python train.py --num_attention_heads=10 --head_dim=32 --parallel_block=false --init="uniform" --lr_mult_qkv=0.5 --warmup_steps=200 --batch_tokens=[32768, 65536, 131072] --train_tokens=902600000
MLP neurons of a small language model. Each row is named by its layer, matrix (gate and up: input weights) and neuron, and shows model dimensions 0-159. Each number is 500 + 25 x the weight over its row's rms, rounded and kept within 0 to 999. Numbers have three digits each. A neuron's up and down rows have the sign that makes its largest values positive.
A block is one neuron, or neurons of one layer that tend to fire together. After each block is what it responds to, as a language model described it from the Wikipedia text at the highest values.

L6.gate219:481499498522522464449489499485501480511530519455500510474545441539508517551469548503452497495504525467479568536469473530491514539447491509544496498479487546496492513504495499477492452525528495482504483509475511471484495546492491510497503493521526480515515522492505516505473525552505514482524514498504469495526477508506527505487501467500487520534507465547530459513449521514477484503520545461516503544519487488508522482491507520500535516518492548483502519526511504503524499512499480
L6.up219:498493505482494496494499517518534538529460484543488480509477478529532506513529476488532484501495517500485590518485472558495467499486530544511498502501506479472465552509473488484494509481530485561472437498480505486507499533468463513486471506513529492477486469511468476526509549487517512482545464510498503506512505491494440526507489530504521494501537472499506525476476493477510545461472488506531521520505482502518509512463498486482534483520515491491504475506497504532473516494433486
L6.gate246:499497528537525545475458485460512515546530495460427501495490506474491496513516491484526507536554492549506547470516479483507501507493484486512482498489507490513509493480490514518489486495473481509493531500516539533505512459482466516498501470505502532499475482531480529450461518492508487509515488502480537492470516530516516476489489483444485478484522464551442492497466521489472473523487487467531504535497501490491515487487514534489557474500463531491539505527465548476490548515495488
L6.up246:466499524518512508524559444537501477508516518425539480510478415512478513515476511503512487478501500554490547469484460473541473511517503515461506503458530517493537515510504533446527494472495470494531533563499504515529493527503486525475491521508503525492456520529487509485518503530517487485483460472470528480488493513513551491511492500470550505482551499486440510487480507487466493494501470473530501492469503514491478508519466482513514469499471473483557547533472550526486461498502488
L6.gate296:488528514500511539476492563511507480481487499521498492509523497493480460447508509495543501470488454487541436474517503496512480494485517506535482499501534550441576487479524507494508500482520466502491502500463488496494474512509518485509508523528514481522500486463474521517508484496510480497503473497500527481442478504475523501492491534508488493456498494500455492516488475486453494519477503481536554492441487448481497502463484511495532512513481533485492489468533499533537482515519526
L6.up296:490590502506497486520457540485472495475523506496502512507532503510493508494494525480513486493463451526521441503504519518502498469469504488516528500522490525486506501499530513509480491501509479506481533479509524453535522495488517522468513511514504480516507510442540518540505462481526496502539496481525503518480492490474523464518506480506507462462511478507475490504484479502510481553502500491563550504530519508470453495488518522500525494513505544542477488534495522502510444503474480
L6.gate373:490484438491513504496504541481504532465494478490498512523494460460471500503513515517505482488540488474477513512491497459500470497490520515500504531455524534470526471469487544510549471472534520500484512536490490485519491505446519519506524505535488485555498518480485522487502492525515480524507525503521472519464489568475490494455529473519502510496471511537495507456517486521520501512498479595529536480486540495485512475505456509508527511469537499523504505484470501497502468515473481
L6.up373:528532512532497495525533492504482500500535488450489487494537402429517486492494451475524486543512518528550496507519500501517487515510508518461515506508550483511498486503508531476495479489509510506486486512489496512491455487510491533501529491492493509486477496526503495500487549478470495525491528512492489486510506476516500531482470520517544468468490449491460493495515452482496497542527476504498469533523523496466516472475494470499525504493491481503512501505499475499526515490527460
L6.gate394:524491493513517510497472501451520496476506525440491517469477465501550493497519510462459463513532489531489508525424491467509514496484499539544517500469550546496519505517522468538500507497517519511481518503530491467488564554537526512516497493537516483505509498506561502513483510512535521458510510498512484458471495488496495534481474459504532484478565504489469510505531556492529459521521458498492524498493547521528486523492503505482514540499505501481472483494472482476495457483497528
L6.up394:517509518445510489474527531461467467512512552532484478474509501533499512490459464476494481490524538535461564492508458520528523474526492476491511481497483519464511490533421487530526515505473497479520484488494494509468506516462495513463497511493491504506449483518508500506481533487507476551451473489471517505474465523493465517448477495474487468488517528499556507496500487488497494492494509538496480481506540492523492470528530480508502498528477491545484541481522496481528444487522509
L6.gate470:497501467480531471489515480498523482501503510473509478516532551527514502493501492468515513538482478511527463477517507486540483504491469517457481527509490494482506518539550492498484536469509511500519484499482480513491490488512489487488525518461509459521465507539502511443530459450503527492486528538508510485508496538468482498479511457475470458468527489491530504485531511489517504498495467490513522502490467525499517459500505556484486513532483504474558506505476481539493510509492499
L6.up470:529507474514483506489539478485491523506527497483485474551491486535493458513462478478521508479513510487506536516474491485474478522488529492537499532519501485510514485531504531523443491547538492500484534470542489526495489506503469519514524478512510513532462524542503472453492489492468518530539442501504451524486463523484481483510474497494450543446488464529519510521530518490523518492485478518487522513516512452508536487505514512486497521488471517468477489501517505503470488543476497
L6.gate538:500481479462480501502510498462484499532492546451462540454511474451433468507480464486537495478493501495469470538522455516538469538509522494462493491514518528463519483508516469516498470487505457528531513487468473475527506519555501515470483505476511521521527499552529490523484524521506532486515488502523532466473507540506480517505556467490508505494541508476543488485490525456516484459490476469485528566452515519475522482487555498474515528495524477513499467513510487503510481483480541
L6.up538:467514512507519501510493538488513498524514547505496512501468513544486540475464548489447504461492487493535536485495468565495501518445498492481432491499536453455537477515502484524492481517496490522515501451448529473545510510520492548479479533519526501522537475537456538515503552469488507491507516468507501488469485501489568484496491490503455483483495539508473471448539483512482509528539522498517507507493509515482494505472511494463500519484504501532477543484510531464489482519517489
L6.gate618:456476483452478494501516501485492508446463570477473507501496539492447503523515476475513508501528479492523486540448487507488514463492522471500475502460491500548517541520552478522486510491487487478530521514479482500518504504499485472489494473524499526522490519456499560521515488501502488480497501515526524501485449518480491522505486518501532474497519454500494493511567483431495446522474460529493528507468553442521468520458484498484492452482520491471471521509511493481519496489484489
L6.up618:496457521512486496509479448499529490510497491429546471534527476510526549465484461537500507510484463505502523513542526526539513486525489543506547484478492525477510524479484476469497516494523485523515494528470460524475507557487487489491446499514523495545522485464498509524464519506521501499540528502480483482510533511568442485502537474539514481486453536419507526489503480480512529530532529467509479511534532484484489451508504507496511498472467531461470547512480534495478481509453514
Description: Initial S/W word pieces. Capital S or W pieces that begin a split word inside proper names and song titles, such as Killing S-mile, Red Red W-ine, S-ilent Night, South Africa.

L4.gate198:476493508451510500496483545490484488493478497516486499547494520495480471495490504513510524464504501469509466458452478494527507473516498478495500535480490481463551492497460472517479475460522467479481541477486515487508507517497564475490514510513489469470525501495507492534503494521533466484503533541482482465463513481501530509521493480477494501469516512488510498534480531503516518550521501538551487461501470492500455520449456519505491522486467578506529484485492513519511520497463502
L4.up198:482520506496560482477488527488519465478479521532454466541515472502489519484490521514513491489515483428453449487464462478524532445491513516509522569505535547466555471421504481548490469481529466467471539507504508505504513509473503528493513497538508462516528482504461574506503504496533486487509546450458461494470486476485539503512515510468499464494485480466475458515467499502510520531468471504499487491463491479510491521550487484518514518521477509477512482506505546524539510477535474
Description: Inside creative work titles. Tokens partway through multi-word titles of songs, albums, films and books, e.g. Sle-ep in I Like It When You Sleep, Don'-t, The Land We Love.

L7.gate17:503540481514547504539516506501487496508494522524445468513489476518522533451507538502503506520470487522475509541498464441484516495519508492505479490479535539495546451499481503488531478509489484477486472470483519461495529488519493499494489465487546527491475493499511496465529489477514513490478527523543493492547476511512524483444502513470494466534531482512475525459514565517488526468533521476547550504493501475497525487492470498454527503507512507561504481484514444527493499523497515
L7.up17:498541474510528529523528488530488490532476464495490523506461494535498506503498511499503464480527439461469489518540522482463468452538494491523497511469534507523496523497449457462526459515456493485488521501494525516447489464493455482493471480485455506517454538503481486501536474551487495477478491524509492520568503513454533517503490505450533507504470505474479517498463515476492502497506480506542513472496484527540524495478489509505535492552503468487490471531491514499476508499514496
L7.gate41:502493496534511512504497511487540498508534497502521481529532533508469495515471466521461494523499468471498484502491551479473527531497517469529489504487502493503541504533519492496483493517497532494480475519503528520468531525505555523500494507477499515495492483549459508466538512539481522522482530488511496504478473494468456428476496582477511469513489495477516512471530513440522496492459485483500518467527507534471568467485495542481509489561480488510492443511471494501474496462505485
L7.up41:449503456471496459556516490495507538520537460503537467512526438504508521491468481501485482473519497515513506472514461479501548525472525508490512505468525515510471488460520534508484494539505494495506476509490481481521534497464506508509503505521491469440480534515466471499536454511517507457481514468473490497502520493516512502488470492536472504489464484506466521504434506492508541526487514522525507459527463528456469494488454495535471508531506491526520528476507558511483493477504468
L7.gate113:511539497499532473525540517513513489517500533511488498506484488502489493513531530521493504507489448515479479506512525518556521452536500487511472510512506502468489462478485527493475499496446506462481511524502487520461576458511516502494473543480471479499455500472491483471537471496488533496485516539472518493478503497530493484480499505491539474478454489515475470528513505448489514486512540506489482494518455546468483454472511502505533478484504460529513491547479503519479488458510529
L7.up113:492508516486507528532526516507478493496532460518439535538530493520489486491507538524537474478473486515493501557537510491492510518494485476474526519528510492498496474511482494497507523504490487476548505492474547462502534486525536498490455498511525539494464559474552496497546484484503489514494507485494511478518534487479496508481537523509505484462525520493540482493506498481476511474443554532530435534533486553502508465463497511482507448546546512526476492527521462473480519474489544
L7.gate118:495491522503469503522482512505495457511509519523498494519508476513477496514473496525515511452451462468494446468501476510471505502442490530527493498441492489490493470523498505493456488474489471478501539494529530529520517537496520514493519566522480479495489500504518538516508550487575507474487500480495483481504530513509547517505448483492487480479507491474510495507468516503496530560489477529492527486458495539469507526522482515526466509507476554499484509511507505520510523497483498
L7.up118:481509493520503510491468529482535483489507421513524549554503486504505482478506527496479521493536491471489439485454543488520492536513496474494479492526516449446521503525504512504496482470501498476446504504508478513492498507510470474508502475515486504489527498485485523491518504477487496431539509505487542465498505498479497458507523492478476512488517465498509477479498446525508536508514461491548494490493470531513477488442498516523516548506480524505535479519488505464465510532495493
L7.gate308:519496481507508514504564466534509441488480515518488491530510465456478467504500495509496445503531498556510446461514533470529512524486480502473502504444551543460487506512529463492515514517494520502501538518481484542513520494471531461543528487499526480504497479517468510506511514493523496484509472491496492473501471523524477554474486485503520527470510479504501498491496506502484512517484534496515481524513519495482492481467478505487493506520475488509477479502530485482494504485503490
L7.up308:428495521507480507488464495494493514496559532515521515488468517477546495502470521537528523481506546502518489450488471513452545507509498487518523480530481537543492491452482497499501514505498513532537521527519508515506520533474551495502543519567537473514493456507510507536494522508510527513518514535480485503493510478512519498523499479475495517492532495518501476494513501564515526505465523479449484442538545465469503532474516527509487539460487544456482530494544547491494507485491490
L7.gate443:496465446499446491492475494491485462495482497503490560511493525499536495521516504496460466512529410516488493486492529527554504490517519477511458498480503566495482452533498493498519447486496493465518521508498510474513492511518487537535499464521497518541494493536514503515570526534485487521525524486503483497549518504483500475545483489516521491485487471504522532493484527503494525505441508511481475482509507501495459492486519484504460462486525466539517506509449464504514532483523493
L7.up443:478494506497475530508502500523507491545533518499524570553486497487518514479500491535495549519476479493555496509503550516493494491491517498458451495486475474474505472521517529498493489484525535519514479478511454552530494451520476490505474452479518542527501524489455443518546522489465514497467496489480461494472476500474538499516499503488532515506505524515541509520492537474468483491497502544537471497497506528543514491505481459482488475478484478501476506468501471532494535507538482
L7.gate484:487549483504507525476530453540458449523522483501514495521526466530503487514482553481495468486507488547458520500501541502463476500506493479500512534522519515500506471508515498488492491479472504522483502478464508511522522501499520497479466452507468542479502488548500494529464478540488483495453467510469492505519502476509499469530570476450514504494524502520515464529436503494540504484480523499534510494514491515526536459495510464489518491523535488491482479503511505506480489472483500
L7.up484:542537499526476496507473528505553492490534503454485483561524460473526506500479572477491541520494489497500507513509499451530495483497481519477510494507498491480549513504505482530444503506523562493505479498481478476508486484528466528503514497450529517473504532515481474495504473529499523442520471507485534524495506520525514474570501535514513485472514527530472481527489483452519502483496488513532509509509508507521486556477482494491477478460535487502528470477481432502503479484539511
L7.gate563:472517483550489496510476509530487474462506495522493515504470485492472461479509497512511502457480464498499481492446458495504499459464537503491504514487529466504515484505448527527508499474511512516510532497508494494503502543467546511482515492511528474500468508459499537492542545535533470504511490481466503505465462475459544502481465546486520490501542486484518508482508526476514541503522463576537476494480476503479437512544463552533461468514500507515506487505545481480486512490488488
L7.up563:530509465487485502507518505443478486509513485499506491514507537536541524483531470527537498494515462507523529494530468506475485509493516523508515491524505540472494499515495508466473483513512498500481517484470484475508498476487478546508467518530509497518523498523468537488502480484461512487543476488514477473539486503480530468510534502499524502480493488518524491500474528480512521507531488531499555474471494496526504464508530509514529491511482435498495477491512478497485517502518502
Description: Final token before closing quote. Last word or word-piece right before a closing quote, parenthesis or table bar, mostly the final word of song or episode titles, e.g. "Beside You", "on the Move", "1739–1816)".

L7.gate54:498478489529489517488505514471520507538501511532452491488461441557488521482523544477510504497503508488445508513547477500495494471471469522520497456479508522506465500495487515515505502524504538510526460515453501485477496505519499503535443505440523499488496554504529503463490512501519528486512440537516496523543505519496515476483466486509511532531511492517508484503493523515528515551495523510480473518468532524502515451462500504510530497542479515491529483525497475443500544500535511
L7.up54:520494468493496489435453527489499472537483486466509485471536451508520477501502489487470518510464500498467521476492501545487485542522489455556485491522475513473461518528520478519516538483522456540516511478505550467518531552493488483511508497522542488503510524527541510544449450517527473504509477499527503524492537583504492476512496502477469532481515511497511486515489505492491500503537464510512486488476476493477480439494475529479498483487490506564510500517453483478536456526491513
L7.gate75:473497470528490480475472501497489465500488506529534487471488495475504504512511524488452484444501490464523489450510509506545497543490536475523473479477560463494503518544492496476506511541506491560475506480474451517529463521490479490580501504498475506528506526457501494475491476526545549457521499499538517504512494516482557551465548512479493509514470507477498503507500516510511472519537514537501493520474533474462506487528513512486489541528500460522463488536489476493514509463507544
L7.up75:483525475495529511494504454560504480502501492478507518478492497526517505491514470512464518523497482502532482522486486529482493494470499473488467534524468527487490519500502480474498440510474507508500519520544540542562522450489463488504541475475516466444532525505469470522477469492492478504468464492466487503524525456508479492481511436513525467486483565506514518475492531518556510473486489513555541495453475478483512504523529533495482474473441472508492452473521492543524484502512466
L7.gate112:510495512504516562491555469481497476476534499466454495481484493510487507479508501508518507506506506479491526473551493499508505492500455479473479458492554488475506459492442500476495486516548505559509502489478499500510527523540496509514524494502535514518485515505485454527442468475469492504491502507494505486533510478539515504511501441529452510525512498492504480488540508528467523490498533467515484534468499494471523466456514540517521514563463472521488481514498503473497487528440461
L7.up112:524515512519527545526474525490484474478476529535510544499501443502484532486468531476473454505493456488460488512482485494512453502505479523501471446495500529507506517452511515530491502522472530530477496531467487499494521533530509482517464508480517444522485539430510501510472502494506519502474471504499490516523481511544518513497482530462517520492542481537493478497520507495504515509524494493505442517483508519474500508502482540473523499495521528521528493511513515432470506484486456
L7.gate307:518524493527463477487502533499521490535552475507490515501498481476490537551525472551495439458494509511511511505495466486503502490500480466491465482460474531506484473514538512487455461504511534505540491522517567559500471543512478500452494481486523523475484496527467480486518520499510490481495509517532487470545507531490441492496500473513472543527546496497467498493468475502503514458505516457491473518545511498459538536543486502530479492521463496524529471519553514483545501460506527
L7.up307:565482474492479500508525475485517496508488514508511511529520496484494481522536530468487481492528513474513484494522465445522479493482482518512472486484506506509466534544472506458485539489510510495520443477456496537519518498478496476433456469461511498533513445504475480479489557502490498474492500525469527522493517528512528503452504503504469492535511489527485522443503493452525493511497495490503513511461502524458497463495504496489534504494544429472443463506529548449514506527478508
L7.gate366:512529505493499482481511491530537515547503519484497474481513501443466509492502534468523540492526458478497487466489545483460471541515507556527513544525468492545509505523546479460490499461556502514529539509468550503520505517444518509482530509488497515528508549489511521478495488539503468496518470530469519497495483478502489469537537512503483515464517495457536505541535529478504415500517482485518490523506539517491484559498506505492523522509489487531506439519515480504540498523505477
L7.up366:466499508464524492502486504487488519480447489496519510505490496494482512513476516470499486513518505481543492493522492493526466510479495457447557498475482487496513497481508534530492479517512490527481554460515514483496510491447513516485498497473495500490552483525535525519483547485478502533527451488497493435467468571480500521504473517503511464488502522529525488512507460475472489511545481461499474523493496527473469491499480532507521463490527505517510490495516526484482472499495491
L7.gate430:551473477512516519499499523521461504524492520544511513502512515504448503516514495510492509485473486475520521520493515487530507496558520484523497487520500512477480462498504479553529486518540498540464504502511523499478534494499516471472488478439505494473468485498505522487479508528503482474507468489452506480506505470449488499505498500510477504557538495496457481493529472475498512534509492519556475517495508489489508527495519530468549493537475518535461501518486459490514573524482541
L7.up430:474530506483464504526483513516467573525463532458510498472490431487469513532506505469535506550510510509499486463486473531513507467502487505497528506507493526511469496540524489497508486500549509492539542498496513467542502510486442535492459490505500498530525482487504518501517469519534522496525463511463503508503468535490497478477491541540524436471505512508541478418481490519544541498510496496544528557489510510500528489510501478468538516536484463474453492514492473499537487485465513
L7.gate447:536483507475468485494484479494546505530476525525569530509524500515488491498528492538491487489500525502488495551549498522493498469496514504527553542484483526486505521516517489491501512513512498483505518491497514500504483537468525521506472524490494527496506554493508567504500481502491487517476489457483493488501471538515518511490510501543508472503503488539522508472464490507507494524487490498512504526484539449502519528538562452539488461524519510468467455491506503491494468470459497
L7.up447:473528481474508506497508527516499482552544485444496511478471473509495473519526498517496533505503510532535528510533498533510489494485568531501471479505474502504484536513530454522522503437480526500567469488477486504492506529519474479477522465509508532538524522484477510483554466495446508502510485466487489501440467453557461452511489530504508510520539509576507529459481511508505452500482530522544470481509521488499465492513460510510475498448506473507485502479496449473520483485518488
L7.gate586:495508489477471505508488500496483519489471488527478520545508549502502495496474528519510505492513487494479525489489494560521485467483508474455500460503494473514501500479462510482544478508506531477514479500530514511524508495491515505500500517498502511484515504508483502516532556526497470483504516501448474466482464519483508510510478513523497501475546490495505501518482492478436526491516506472509464429517472506518491526496502522522498490555469528515475519453503498526599504449504489
L7.up586:533496499526501523505500484452554525492500487510488529538465479467481523495469525471499504491516468472480485493537487489498519509540465536456508479503472479503474519511458495498519496471484510509504497536528467518472513506472484523497470485500524531472491502467462480510506523488518510472501550474510486491475488476471470523507494469543469517484485507497471519498516452528479510449478498541473503485526483461472509514449490460543503556537489489455515529503501478491505489495472489
Description: Initial W, infobox bullets. Word-initial W or w pieces (Walk, White, Wednesday, write, who), plus line-start dashes in infobox field lists and the line breaks before "= Title" headers.